MLP neurons of a small language model. Each row is named by its layer, matrix (gate and up: input weights; down: output weights) and neuron, and shows model dimensions 32-223. Each number is 128 + 32 x the weight over its row's rms, rounded and kept within 0 to 255. Numbers have three digits each. A neuron's up and down rows have the sign that makes its largest values positive.
Before each neuron's rows, "fires on" lists the tokens most often at its 100 highest values on Wikipedia text that the model never trained on. A number after a token or word is its count.

fires on: "o" 23, " to" 15, " of" 11, "id" 9, "ite" 7, " that" 6
L5.gate407:129164147127087130167186122105127107097121154184171163135148135067072148113145183133079126116105116120125088119193177161157139133075127136175138155082168116193093177152123137117094093129066188124093166080114090109148093144126120113138163164165119122138142086090142074157135102104126108048169151081154152135131143149164139091153151110126076135111112111121184125079104107086096145144099125137118147145055092126107114097094095130083144182157140174184103147088146102144145122146187143105113135193111113096110167149175115090098117127200099176158083103181109120135038112118068120157
L5.up407:161147126091057150127127113067142115129120143199190190158145198084128226077112104162122146089128119143163101167116135165089080140128168144132172155154108074136146157105103160085055170128077118112170071107096114179173176163124101142086090146110132150116083169113093134135055190148171169136132092064154095152125146125156133166106128113144133122092145152172098142175108139155131059138153156104132143133089147152117146088118089102105158152157131132185122149149170109164154119066138103110145135165070150100173139132147152119156095128129118154137117100129104107117057122143124102110
L5.down407:131176161085154166112118113168190158182145154087106051143121151122193117122137130082139109144161140104103147142202118122112103127109129165146138109116112148192184129120135140179152125154076117171153176120129080148165176159165194101106134061137143073150118119163123116138122061148175128200108138095131125099150196171123078156059147117110118126137095143090051144121103117145147161120104161154176098100146093135137114101112110157163128135161173117155103118126139056071146150127121158107092096137063101075117181159094144174076120087204139130153126165120145096138171112133146134140

fires on: " that" 21, "c" 17, "ing" 17, "ic" 14, "et" 6
L5.gate430:228082072069096105123147156118147086100119144121163173124108180110193146046141179154120137160111121112139144130151134179139174113153105127172099165128204222175169146122150089136096156099103102156076097075096106133134137212143130183104186117111151169124109078137139146136135178061171174104134047070125147106128101132139158097128120090114137140101129098125149146153158194097136087093109113073133138134176152099127132132103087082168159126093104145154099130132146102127170094151134101131130061176094138117087114067146124125127145116131083176159137122088112156140103119141156117160
L5.up430:128147097113188139045128078088139205171116134142120115143105077120145124106137131168095078127111114115100133076208096149124150086107106095203097113103166179080101093123177227127148103140111088127142121162079168076062129151121117115151151070139095152165126126140113123130132108129089113140115089127129150103119140136084090069129088128135159113104097115126111090146127126111099142185121131161094117090110150149132161128148142150116209098144184144060146130093135141120066193121115064101161148147091126132130153145130147096092187140178128107125100123093128091145132133115168109156
L5.down430:106128095125113163154109129155154103091135129124144144155158123170123092165097097133147107113153133150087090172080132204110166133100110118109144123084142143119156156167151137117065109093104117146123156137128137207085092121095137135089137081119063189106154156118144090163132077078186115122151099140097121058097110130091160169131152133078100138171165109108061143111214183143095113102104164110132145144172148103083163118164091036144193103133155120151128168143146101204087150106121106162096089157106114086185118164153171128183122136161113139151127105132131139082129153181088107070

fires on: " bu" 22, "ab" 13, "f" 12, "ed" 8, "te" 7, "it" 5
L5.gate469:132150051144142170145180158089203215142152141166097165116083141065150155104090113158161111123126119110107126148151094149114079086156138125104095136142137171166133076071100097087102117181131116113087143143161084176125130138167089154132155091187114122088070070140147130120076099115105084161160120130097141131109201098146181102128066126161128116172168164124112118075104120136135139143143171146139128161103094099166203190094098122091173150112154110126102185141117135110136103128144088090157129142086120165118142146123162124109149125155169097143075101136122139097117123083150136154
L5.up469:101116143169166130184127190137123181147145122202093103150135098106113148120182101109152126154100144158119148156117156170130085179193080133103116103133082145116125133174074119170143089084152109134149134125143159141114101133176129133185138072129050117076142101095154153200094137145122150116127167133111106113147164176155117195165097140120134123116122156096100129111147076155126130099142107141152089131101162079195066179103095089097135071149131143179122114157116166125131087136105120135119103117120118198163109124193149197150120142136129114155099153143173129132111087099129102133
L5.down469:137137130096093130150161164125151148099142123098177100190138138134136140153220110192154189113137150150121118162192136178084161104070063165094127127109129077100073125146123138074119100142128065158132163086103097113152156153133075066157119102080167163200127171173081124116157142190095079122106069119126149166160133082138090122159120101105114045126110134115108092129126138120128104152117117123196129169102142155133120086097150105145136126136126123202158131120183197112064123167184100096184117132104177132132143112110114138133127162146166111078117178135148090140128178128129151133

fires on: " was" 34, " is" 18, " were" 8, "-" 7, "i" 5, " are" 5
L5.gate311:165134095125181174138160096118127172126134132166133180127186154151091103109160176149096124093145080149154162146090133130146097116157149112153147115089140140149168165103096157162124201092126139144103180132153115097158162146118064095091141140153182141059188145063117129148173169084137096119131133092122133054120110106179107088130115136138140105168142133119129158125121060121100166117128065115157098123108119106169053130139132139103167198073085185161169179132144119107163116163142055151143168139097112158146163088148121097148205114179112140105098101083146156129155123154160136126
L5.up311:131074101096085158127135142105146090092121149122094133137102146137126085130145136111102112101122127153154107194052142134090133161130111134114160111099143096108130112151133184169122105155090164127087071151144165142066169151117097094102156088132195050100123154141100154127116134113145125125129099156171127083158119075124141111156144111145156124199156134101198189138145161087111123131140109161149075192094145123111112113154121075082162189083161122178134174142147172111170162174131149103117173150095118217171092128130160167048103102075098152136100073173133120090167172101117076151
L5.down311:140128140132124231148145173106084088130143142144129172133147145109126190095137148105094165085082110119114149206168182195155112122134078075105117138131136101139151162120128111154125073154087106138106143137130098101138096132158111145112170096154090108067134187125100081188139133081068163122147115164182103132122183177049153147147164129084143175173117106136107112119093106085113137124143099156134121159164137106124043128099112146148154150109132126127123127150105085110120102135135131155098168150139090137110156118184217125134130155079145138151176118123134168156042144095198082150

fires on: "ed" 23, "id" 11, "ated" 9, "um" 9, "ing" 6
L5.gate366:106162072189120126092070111138102113158147184102100092099134120119085157130128026192117116147106131114132080157094135150136088131159095117091105109165150131028182128131127153103110149040159114144067115139102148091174186140180191153184159078098127161124181108152114115111115092148183086170098139121095127113131080099172107164129111127131131135132129073142082139150112113107147107107102114149151101111208101135175076143126110139146158120132140150143132137132100160154099098147116145131165150144124107152114125045155133125186202136075153140140174151152072134103147119129152114126
L5.up366:122175103098155110131081142092126174100177125158164134108079109128131105123138126151149162130138192138185118119132165172186159103120124126051118104158126180117120181186107101122103166151087109186132140164118099090166136168135109157201136113203150143147145084161126143125133108154173178136143103107129089103193107096172108110088083210125126098116143088075090128154155073131137155087127148053120143069078151124135109126141141064138110164127195137124098128125194131180125118119150204141124153181073189151129106075146155144112187160118104149129120106112136107097119086094119144179
L5.down366:120212152110117073134141131195102039142102097101174118090135220147144158082148139115086169166129141110158166125114135091116130070102151174116102189150123134052095077180175113088097155153154105148136154110104118182142149128137113118149091138151100162199157076121177138164118127153145122098129154163203147145166067138124187128098145072187115139116099137113181157130111079117126149122100120099168194133128136146109116164119136144150100168110112124102190186102132166114148109104157133131129120172140162142132154126134108164128083138116150106145151197129176133127094138124108098161

fires on: "ing" 36, " of" 9, " up" 8, " " 7, " to" 7, " in" 7
L5.gate563:166106116090105139114086134120110070111178119140159123142158131140183138161111083119131161077159116097041085153134086117157152116194092165123150131108133104143142091116139134113072116070184091161147129179149181117147159151110152160114196141145138155128108126084158124137155110149073140126169114106189070139148136164109103100208097153149067121101106148121141150146164116087097165196100150099119094177112189152129124136083134104100102055119157118085122151118081087116145105162093119162138166095113142136141118123144089130151146105120062101137079112187105161158091153084122143184
L5.up563:090224153071105128136109162128167177102096154113093124140114121097175089151052091136121143182067125101178134069158137093117156118048092146088095150105101109120159096115132142142145152141057184152161117047132075075141149132099147138156067112113149106084153169097135129114097162161115172112161193104078162152128150093165118095156129114076147148134159180108145149069109138111152079170140146110112141107094094078117093098180127122157165165135119198151150089092164177127133169149134152101152101097130121101065124180149107163156086155113182093078155105125136123088150176135125087091
L5.down563:173089130131123144152198098115127114119148148091157087140101140159069144123100109121050153122204135082119108195143171127104103174226183105148114152155120120088150155070145114133149125160096076121133116169115210121133101144151085116156087104101118086174126137114099149097159131134116143145066123168071091090154170142053082084152137098082111139188126110183154132067178131121154146117109147122139115168104119162138073129163080142119106146075127124164108157178130119145145163184135111120110155128102113105145147112114145087121151142147094098130173129204092110125139116126097043161

fires on: " to" 41, " in" 19, "uring" 13, "o" 7, " of" 5, "er" 5
L5.gate603:173136159090157129164195123151145141076130175127149136141131142164111132138119158054153152111154174140103115135181129165125062099135216151143139085130098165086124115080170180169144072116128143156061131156113116143149169109132154179109171126140141109146149174106140117081162159199155108110086127165168088119156145205233149097139193111154138113138147081139119085116124121120106112156207083100090136154075181214132139120139119088163093102092089140073131120132167111084165124053125128127173113157031118111110110135128181157126111130148166150159172100115115098121118118143089143157
L5.up603:166142183097100136134100137103122120104148179147138189122081128153140143134124115082134114150136165129104161135201078141111084129133102141202117206157108152149125162089114137115125096156109093135134085169088157148164151117148107158130151089150143110154140161095150123152141138135163099069088141094129145121118108152137134128132154178173122174122118138154157158107089124211074092114156087148122128180115143222107146133091097116068146127138134143163165105130134129125175113097165115181138122111105091114132066180117160108205113138214110111156119105169062189168082096131094173113
L5.down603:111161182143103074166045109112111126127067091164118070139131123059150071128114109096054075138130176115144097104144111142110075115116191102132108109120127160160119119159102137176086143136124098102166161131114092083095167169161164137135126138157142174103136108193089176147116104121147180107144119180090108095080166158095124135078111145150108128125078142152131163145190083164068148133134107131171100131077136089153132120135140107093111146177145141129145142117096178103143093161116142139090072088102086079116150141163209118139130162116119092089144170138178119153191099147174139174

fires on: "ed" 29, " of" 14, "ing" 11, "c" 9, "ated" 6
L5.gate322:174100104155150082104092147144089164123136177107134111103131151136188087104115130142064127168143120112152122145144094216105154199207156107116163073143105185156126064170162166122114129074163179155104103123176152113097117163191113127097143121128143175034105099081066160119117109036134135055140131125129137135128170084093152174155115130120107147104097100072166116138083108149152163197110149099096107147087126135132070134087132134128084146144077134116085110103125139112162109117105100109131091133093122153152174136176115071179139059169131158098128162108152070144105112128158140125
L5.up322:129081137153114176109196159160133195073127163103093155113126092077139101124099103126123134175094123164114147158146141168179124160079149109111123097112100121131209173115157183148141166115078169158127200125113045136122101146024173076107221122118156123100181126153048109121075124115138093124105092085148108133119128108108136129111142135147118169146094120118111131160148189144102113191091132110100148134138132125075083195169114137132090106133159092114120123121119158130115148137116104107120173109075124114131157133133124132137176167166089145122112097124134092175112157161137104149
L5.down322:140101128187146149109110141128142103132144092138151129120161157121143166116118100105147107151150068121070162130179135119141134145186091158128134101089143127072125168181204168119119070119140108157154157142121136124138209074153155176124138135165119134083124126122109128119094147114127205138152137108145175130115123165124157150110190096146065129125128110101145142098087147081084128096142159139149185090097107106104129110197164074185165144153130086205142139190136131038086130191111135152112157112133132042152164076083126164087174128160118098133102062127151177149139143127152112105

fires on: ".\n\n" 63, "\n\n" 12, "ed" 7, "ated" 5
L5.gate325:126151119118117049108136130128111164081150125126109142133119094138118100126138101165168110219117175164115133089172116089156143050154089054140192109120163163109116141136161149128114056111125132074114083179149152079158132099103186132128124157143130148112157144198154140123081129166115124186107146121196123144095098137163092120100155119115125134121155101144076148072118157138081154140125100155097154158111163134153156173102145138162151146149186112067096128159100084112120152143156187085138070146105136115148100073178114094140158131157171098084171142123151089127137125143117082125
L5.up325:151117110081186112117085153111127098169158091197155138059130162101172121129157192152126163100149107168137110138124147118167173146105128114092118154130133147185178143087153158092096152114137060143101178162124125143135081128129153146100117121105147148082178135141143130106185176140166133137154114095168132097158146148125073049099144172095196153155095042169138147149136129120064107138193085152134113103121135108076162125130113126126153209101191084096145148082164181068112101114104103138155133096100164115146113119142100112146173118131110103147136134128139121174152148134134089138
L5.down325:153185149120168113156094154115086116131086147143173130136152129149103126047092112164123105096125135139117088110142092124128143158107078075144097173149110147104119130148106151147099149132116074125159127151163151109155159135133190095123115224176128136108104172145136173114101101129136133174115178137123063143159142123110150111156174116129115164128146134116133120144115101131161145160132087159148139152152141108146138124132127140175167085150096173121105098111136117138160108100150156154180097103085093144103122155132091139126159100165103132129134153140079144127114148135083105151

fires on: "f" 76, " out" 5, "a" 4
L5.gate364:163107182125156127154171219157113092086173145096103081142074107090145057137120103161171137134105119199055129154172161115118180082175162157137161132157106133164104068114155142136137095138137128131097037143108087155134189136148144130060166072103047189120150124140113086106097123174142154147170111151133137118134153101079109080174139181169085169084167138122132113115136143104150154133102168155113120163143090153165111125125139110127153156122134095149083148157175127130138119130186102186107160157116149135103125150159174148119096124123166155131139104146117103109112113110148111112
L5.up364:175105153111178175139128210129155100105103137122144163084091052147120068072091147132109103109105162111033125144103148196163138149112091172180149129144112143158180117157104098108108106091139131121119183150125134160098102125168091120110181087117116106184146179122118179118075074098152097116085086090126153163174162121139094103194140148168165146093117100153137091136146138142062113108143124127130132153129111121182115157092155072061168142105171131138096109176131181100092135168172159132126120140121105113150088175147119175182157212151128116145121174073135134086087093164153133118
L5.down364:118117169115148150132149156142062077150141117102164138164152216139181104160165146176190125160115163122168113144142110126162128133119144147122199127126122144114099082086154203146138158132152145085098148063069105086136172098099145110139146061120157065105143090143157153087113123125054180120172043058129160095110077179110157115086121102150117123146102128093142108148157127133096110124122157226069092133119138109059124115045077150165116177112143131147087152081160124095121094053111110117130115181144104143151096133132166132172138126113167124155076152124181161138096098120146145118